Part of a small language model's weights: 13 layers, attention and MLP in parallel.
MLP neurons of a small language model. Each row is named by its layer, matrix (up: input weights) and neuron, and shows model dimensions 96-191. Each number is 128 + 32 x the weight over its row's rms, rounded and kept within 0 to 255. Numbers have three digits each.
After each neuron's rows, "fires in" lists the words (lower case) most often at its 100 highest values on Wikipedia text that the model never trained on. A number after a token or word is its count.

L8.up274:105114126163160130123134094151053100146149155089087082114112129120142172081137179150108126140103201168158117137099126153172124173151131103150158177092143191076090118143132167141130117081114109134166097120075121127073115139129069126153172120156071141148095111157095086100181144194124121143
fires in: "had" 31, "have" 17, "having" 8

L6.up389:130117053078150153091104116145173108113124144163077102115085114137187198124173106069128124142158125122136139197075102050078077138122104135105158095134109104163119104108118160114152134128067144077052098159072113069106133124179068096139144085129138126129115154118132149145141146130154127115
fires in: "that" 25, "is" 24, "the" 20

L2.up265:151117176132105068096131191093162100118119117119114158125084125076085106102127089120119124141166171130166120133179072104054066140101106103123101070160131174102179099071155148105160193122167116104144186160077074107151099117098143124151116108187185141151105150135113177144104163142092126157
fires in: "for" 40, "during" 17, "colombian" 4, "syrian" 4

L5.up509:179154163164167086126102066151138129104167096117184121180139113101154127128088103175128235127080163143134170160112141135164125138110108091112082155134135119066152141173094170121195125092165129187122113111137073055115102128197148099107097125110171120176136117131137105069112154156141109006
fires in: "an" 47, "or" 5

L5.up92:110113162116127132084155123085081140136133168080093140148118102101136094100188080162194180095187143076161142160115101092095133131100190158148123113132172153091157134112132149113206124159178128162125138133133155081135134131171198100170071150173145134106165155145133137068080149092117136100
fires in: "has" 22, "with" 18, "an" 6, "a" 6

L3.up126:102178181149158092183129124142125098149195080102148158058094101098126105083129172112132103142145187128171130104159079180128100162112189134132123089138121112158083135151066129092115132131109175105121155203141117209076091167090121119140125127144145145168128120147082094120155103106123101130
fires in: "february" 19, "january" 11, "april" 8, "november" 7, "late" 7, "october" 7

L2.up30:099094092115148066174094116192091112109162125181097142131105101147177091138163122184085154102112146130145127165140059115152130119203133105194109124105172096057087127131118106160073138127100174168198117076166123120120144114128121091115091181116103133102139070144151175100115094128086195116
fires in: "university" 31, "school" 20

L2.up535:189107152137146128126082150224066109112176153127150162115098133112112115116117171191137087139157120141203104135111138167138118123076051101160163166077158119203155129127081141080139100167139164113147120143124111109102107098096097152119137073077071197140068194114214119137133130123163149121
fires in: "his" 48, "her" 14, "herzog" 7, "s" 6

L2.up425:224094100105114068168131080113141155153132136112159141111075145070149123116141149100124188139189145116157145150131149082067063131079114169116162139093088111168143135137073129178136102138105093127124203151136101149068095139127093152091168114116110092120131170084136123160072139093161083167
fires in: "years" 22, "time" 16, "career" 13, "year" 4, "result" 4

L5.up346:162140118207143148139117100133107116110103128067139116097100115155089175163178097133114178118090158148128102142100102130153088126117126100161121101063143127089081069126114115144116142115089136138112142112087158136130149133133158116157132103175149168104156101123135109104150114101107114137
fires in: "of" 19, "and" 15, "with" 12, "from" 11, "by" 7, "for" 5

L2.up415:152120117173131078093102139121106114128147083159121130159131125131141121090101082105143138149106095154106131165098147036156122127164141136065139184118153102158107108103133091092099143037157139125148104044135118148124081138161170125129207116111160125204097159138173199117101126120102112160
fires in: "to" 59, "prejudice" 9

L3.up168:096136116191183078056138110147159168105170087092186148132108109182176087104119153194173112163100094144103165146111119085145075138108171145149169161099101160153217049123127140183086101118117167125151077159152119170086144101124089142144174114131103110121153088148157089090126153077122128090
fires in: "born" 29, "sexual" 17, "website" 8, "about" 5

L2.up448:155175145138137130143103128112066134094143122076082118129143080159131119081082158145140155142141129130147101142188151150116160096110116101047086173101127144135092187177161183149180114092140146116099117161135138095171067120088113162109092136169181138091170174117112113147116173160116140147
fires in: "of" 77

L2.up252:131105135090147129082076145123119150100181072153115073100154141216189119154078098138126142130175132159134107189153112096181156146130130171089110081124142148108094111130110105098088130127118097210070110176127139132145145100146132128153173160139149136068128147121124142076137154106114109081
fires in: "most" 42, "more" 13, "older" 5, "average" 5, "few" 5, "best" 5

L2.up237:107144114161175133157102110142125168113141092134164131099140103151122073146197146125135124186137106107113131068111169158093120136140162049136157129174137109132066091149115129111075162175145131160166108129181149179119209070100141098086132206136097127105061120164173133160122096084096148110
fires in: "no" 67, "nowar" 6, "nothing" 4

L6.up330:163153175165138109144136088114143102140138109102064056149180059129129119133121180089168098099116176133092122096127157125173180165134110090134113157089119101125192057101129135148095148077070111128137143147089171116097100145185113151132118135132073147107172135153094145119187152147114106170
fires in: "had" 23, "made" 11, "are" 10, "a" 8, "were" 6

L8.up584:188163149078203038108102120075091126138125143123119113137129145108090077110137106127130113107145104157109155073146172150129092109088103108151117090089146111119115200161145153138088138125104107137145156128101118172091122205143121109157113073176037139107073160166123103167176093148122134164
fires in: "0" 32, "they" 30, "01" 4

L2.up100:104119137108203154141165073118137133159139116062159109122183142140077088133124082058117180101147139133126161117158176109141129128161125098139142119146127162091153078058107080084150192143135110094136163079188118129111179142133092107150098138094115098093127089096168196145160146144099148157
fires in: "which" 37, "not" 21, "that" 14, "the" 7, "it" 4

L2.up673:126069127129186117122158114129117134168089118045135105129111081131163125143082122113113117126158175117203151122134111069184138046112102124165139152102136172183172173131158126148154129149117073122111082106086068072165131105115158120167175147161144141176197115165137130156110081097135090116
fires in: "to" 59, "traveled" 4

L10.up413:143152098099154074091143157109172165227117150089126139119097121070131160093145155110123201155140089150132124090110129127124151164122159133144074208140138090130118119145185174109157087093174134194129124131114106115094106137182122104136108131118118152151126189133109124120123097081117064114
fires in: "an" 55, "financing" 4, "2002" 4

L8.up437:098154106135100104159147092147172144111175172159100066124107101125104154119169102117154150094126102168127116139097137110127118160112096101184140121063145173159071086109181169134137114109135129142092054087122056159182140120158124138169092193124110149129137101119123098191101108130108114117
fires in: "2014" 12, "2019" 12, "2018" 10, "2017" 9, "2022" 6, "2010" 6

L6.up51:115169157107119106137132089119097117121176164153102142073108120170111158162064127108163086152082199123201088120166168099092061096137128144162174133092115155109168088108109123105130180167174168090125130116113183206058086163117107176147102158158137127104113108081107124083124133141125106091
fires in: "of" 66, "almost" 6

L5.up423:115187052112078110152126096118154082205114156122149135085101148152133086117167124108109105135119120109177102166139075090056173130131104119185140011092088158122156081147118094137141213103172076098133170120133157206075127150154124139118156132086123070148115116179108083108121164150100163132
fires in: "after" 52, "year" 11, "years" 10, "since" 5, "time" 4, "to" 4

L3.up142:108119105103071155085092112172139135083164205129161135108149058159091092114130119153132099145147144117180129108118132131122122134086141146092140129107162105051141099132127159113086117114102160139131099101160101151097101104150118162147157094148179185114114122163117171124139114094091136051
fires in: "there" 34, "it" 11, "t" 9, "m" 4

L8.up725:077118132131089139091133122126130127144117103059110118143098128131165117105175157113139106144079139173200109111191146131108116123160155153126123111151129203092135171118101124092142133130125100141134078211112117124086092082137124134136146132077113190150096118141146161060115124142114065116
fires in: "2" 26, "4" 9, "3" 9, "1" 7, "9" 5

L2.up766:129103100134145119162174166074044149083162117109099065139182094165162167092079077163085128155128124146086135156181111117126114156136152108074153097143108119141078126110114139066157179133115095132123119135085210067110196125138163119145121133146184196183169128150100201123131084151139195097
fires in: "one" 27, "to" 14, "average" 7, "named" 4

L2.up390:087154191147121088120120159132150141093145195109102127105097097138140124128118063107120164180138132141117146157146085129128153160182151163168108075110153213112101107073130036130108146112182078144100075118147163119081098146127112119120134109151101147136093164130196136123124116153142135135
fires in: "used" 20, "of" 16, "not" 8, "that" 7, "older" 5, "built" 5

L3.up580:107043142177096136100151114131152124087129117181114106051146102143166104172123120109098112137109144101113077195134121135244140127157158185145168118150085165106126100175137147055073106145155117106105096087192153128082120122149110130172113134120113145112108154127154119159106128070106112064
fires in: "it" 79, "and" 4

L2.up732:125143054134073118140158119156095118190120148123077119118145096145051160090145103134110162134157128119098127177158090126160113099153122147085114130162081158141067103170095118086154103141141148125058183134106157162118132113162124189145098125154154125170176115166128134199219129079129088138
fires in: "of" 77

L6.up748:122163119111190152097097193091129166174117176090145191110120091149173083158091157078056147142105133112144145150120169128157119099159130111146157152160087148143104104088145189118147123154103163067101147083124163120125146104097073096199123138119184094103090163189105128187154084212099120161
fires in: "that" 47, "same" 10, "what" 10, "this" 5

L2.up80:150144184105148179119101093132105166111141128168096139106147082097133133169157128123096093148157071165173131106089105121117108086127103083093150069113061141125142068143154117169147166133078090155131070112104177120113102153121112135153150108084128137085151106183095084189117149140135109180
fires in: "as" 38, "but" 29

L3.up379:157132153194152110164132092092089090196059149077131097120200098099097053161079139102161156074115156114140172146082113122137161125138130141136110109157117150104105120119128182140080174148091116086070188077115084144130133136121160113132126054148173105162125150163161143130073134133125137108
fires in: "of" 58, "during" 17

L5.up545:088168179174162047105111155156083101140125125087117111131068131149103096140150127095144134134177120139142145140101124116134185134153118173098152068171168122152150156121207124101101153114113125125151156143084085092118087170120098147060125163048123150130047134119123145112105155106092091125
fires in: "for" 45, "that" 23, "with" 10, "to" 4

L2.up150:091141073081150144147167161067104133111122175130145127153084130176151129153081115078114079116119165215112148132146065110086096130175126181144171074126150120079117131125190122121150205097102148130138112088118133170135111162153141086118122159125134154106104110092139108127118188127163132137
fires in: "of" 40, "when" 13, "in" 12, "39" 6, "29" 5

L2.up76:146108164109190147165191101151090160138148135114094125100088147160144138115036114054135082084124061167130148201114111039127160173139098175193143110118130149094130125098142123068133083130120143136093149190111144099177152162083161165054139107115107149114202086155145135101160142072173146130
fires in: "from" 12, "selo" 11, "into" 8, "via" 7, "of" 7, "fishing" 6

L2.up570:164157167136107136125127157102136145088106148140176150121137133114158123158078151106124144188179153122130125120172093121113091111149141121139114179128086128171114121127113097071171102170113060140100173115146116128135142199117078099118146150068114148158174127067132162164085128061142166170
fires in: "for" 45, "career" 6, "wins" 5, "teams" 4

L10.up357:158112124063126150135087125173094127146060109148126139113072146122115080092133158068112117098129173107100127141065109099139103135087142138147126134130142128122105152131134102156134194124184152107177167122104098107092090143127124160163164109121135164154142121119140145141124162145103157144
fires in: "the" 28, "to" 11, "with" 5, "her" 4, "their" 4

L10.up608:079141154161127158120076095113161179075145170125086119147086052143109175040164161093114131156141181081115127143123114069144171119124098076134111146121087097135140118108177121114089180104057088170173105104144105137183148072125136091160142134158122097129175141106111142097109122118149121093
fires in: "a" 73, "ahead" 4

L3.up194:101142171117148120082130141094119149092101132060131155097130090098185078094186130095136125250145170109064120119135157173171083166152128129105116131132089167092081110164129099082145189084159102161136137108138139132104149154150144130134140152077118166107096205167122126149107150111093146082
fires in: "and" 56, "which" 5, "feelings" 4

L2.up235:078162161120101187152180119056121146119104121149166186125098092134100117101132160094136124140134161113086111081166088126109113116168129112061145160141152082145177123119170145100096132102131124126147136051148137130137120111139138148151088096085126104182152194130093155182129124144129101085
fires in: "of" 26, "and" 21, "for" 7, "time" 7, "the" 5

L3.up200:137103113051142149185113113092115092080167170061098147155154139085150073095096053159093159175109159141110082122138108124156119154160125104113066138108156080123181083197089114077114120219150132126111069128148177100106145121148109108126174093099126125134152153113105146175127190168124115173
fires in: "which" 81, "that" 9, "help" 4

L10.up100:122168123153130174166215157135122159103165115110162105100149129109129156099129151142096147133124121144097141157093100121135102153093140107121142150067149137134159093157149139127131078088190102203131116121095176170109128081109144133130063140109097145105120168169174160132130153141045110078
fires in: "2018" 13, "2019" 10, "2017" 9, "2025" 8, "2020" 8, "2022" 7

L8.up168:147155141107126148152111064106174092140162150088165147155145147085137124125200095179131139105105173128097130167096141121139113103087052103124149101076136124169049146119079096106078149110124115167146115061117138111109158130222133089111144122203141106147079111109101130098103133173146058092
fires in: "he" 49, "she" 35, "her" 4, "they" 4

L3.up458:083117126068215146173133156212115104111139105099098100093115095102135085188141128098091090132133153066199086118088138090166086116131126155083140151124132173195156117129162152109126138189103108135104184103107115107111157103144101098112110175070066147132064208127102134108091135156136168120
fires in: "this" 28, "that" 7, "wwe" 6, "worship" 5, "fishing" 4

L2.up379:151095119127156178122130140092122139134157132135145105112148108182176065134151131093190120166117142106075163091141104139067116127107207119141156180177113143119115098164103086126158094158106138127087093183109056077161129143136167137117139150126051106110129063155139184185109122157121138094
fires in: "took" 24, "into" 10, "take" 7, "takes" 7, "every" 6, "no" 5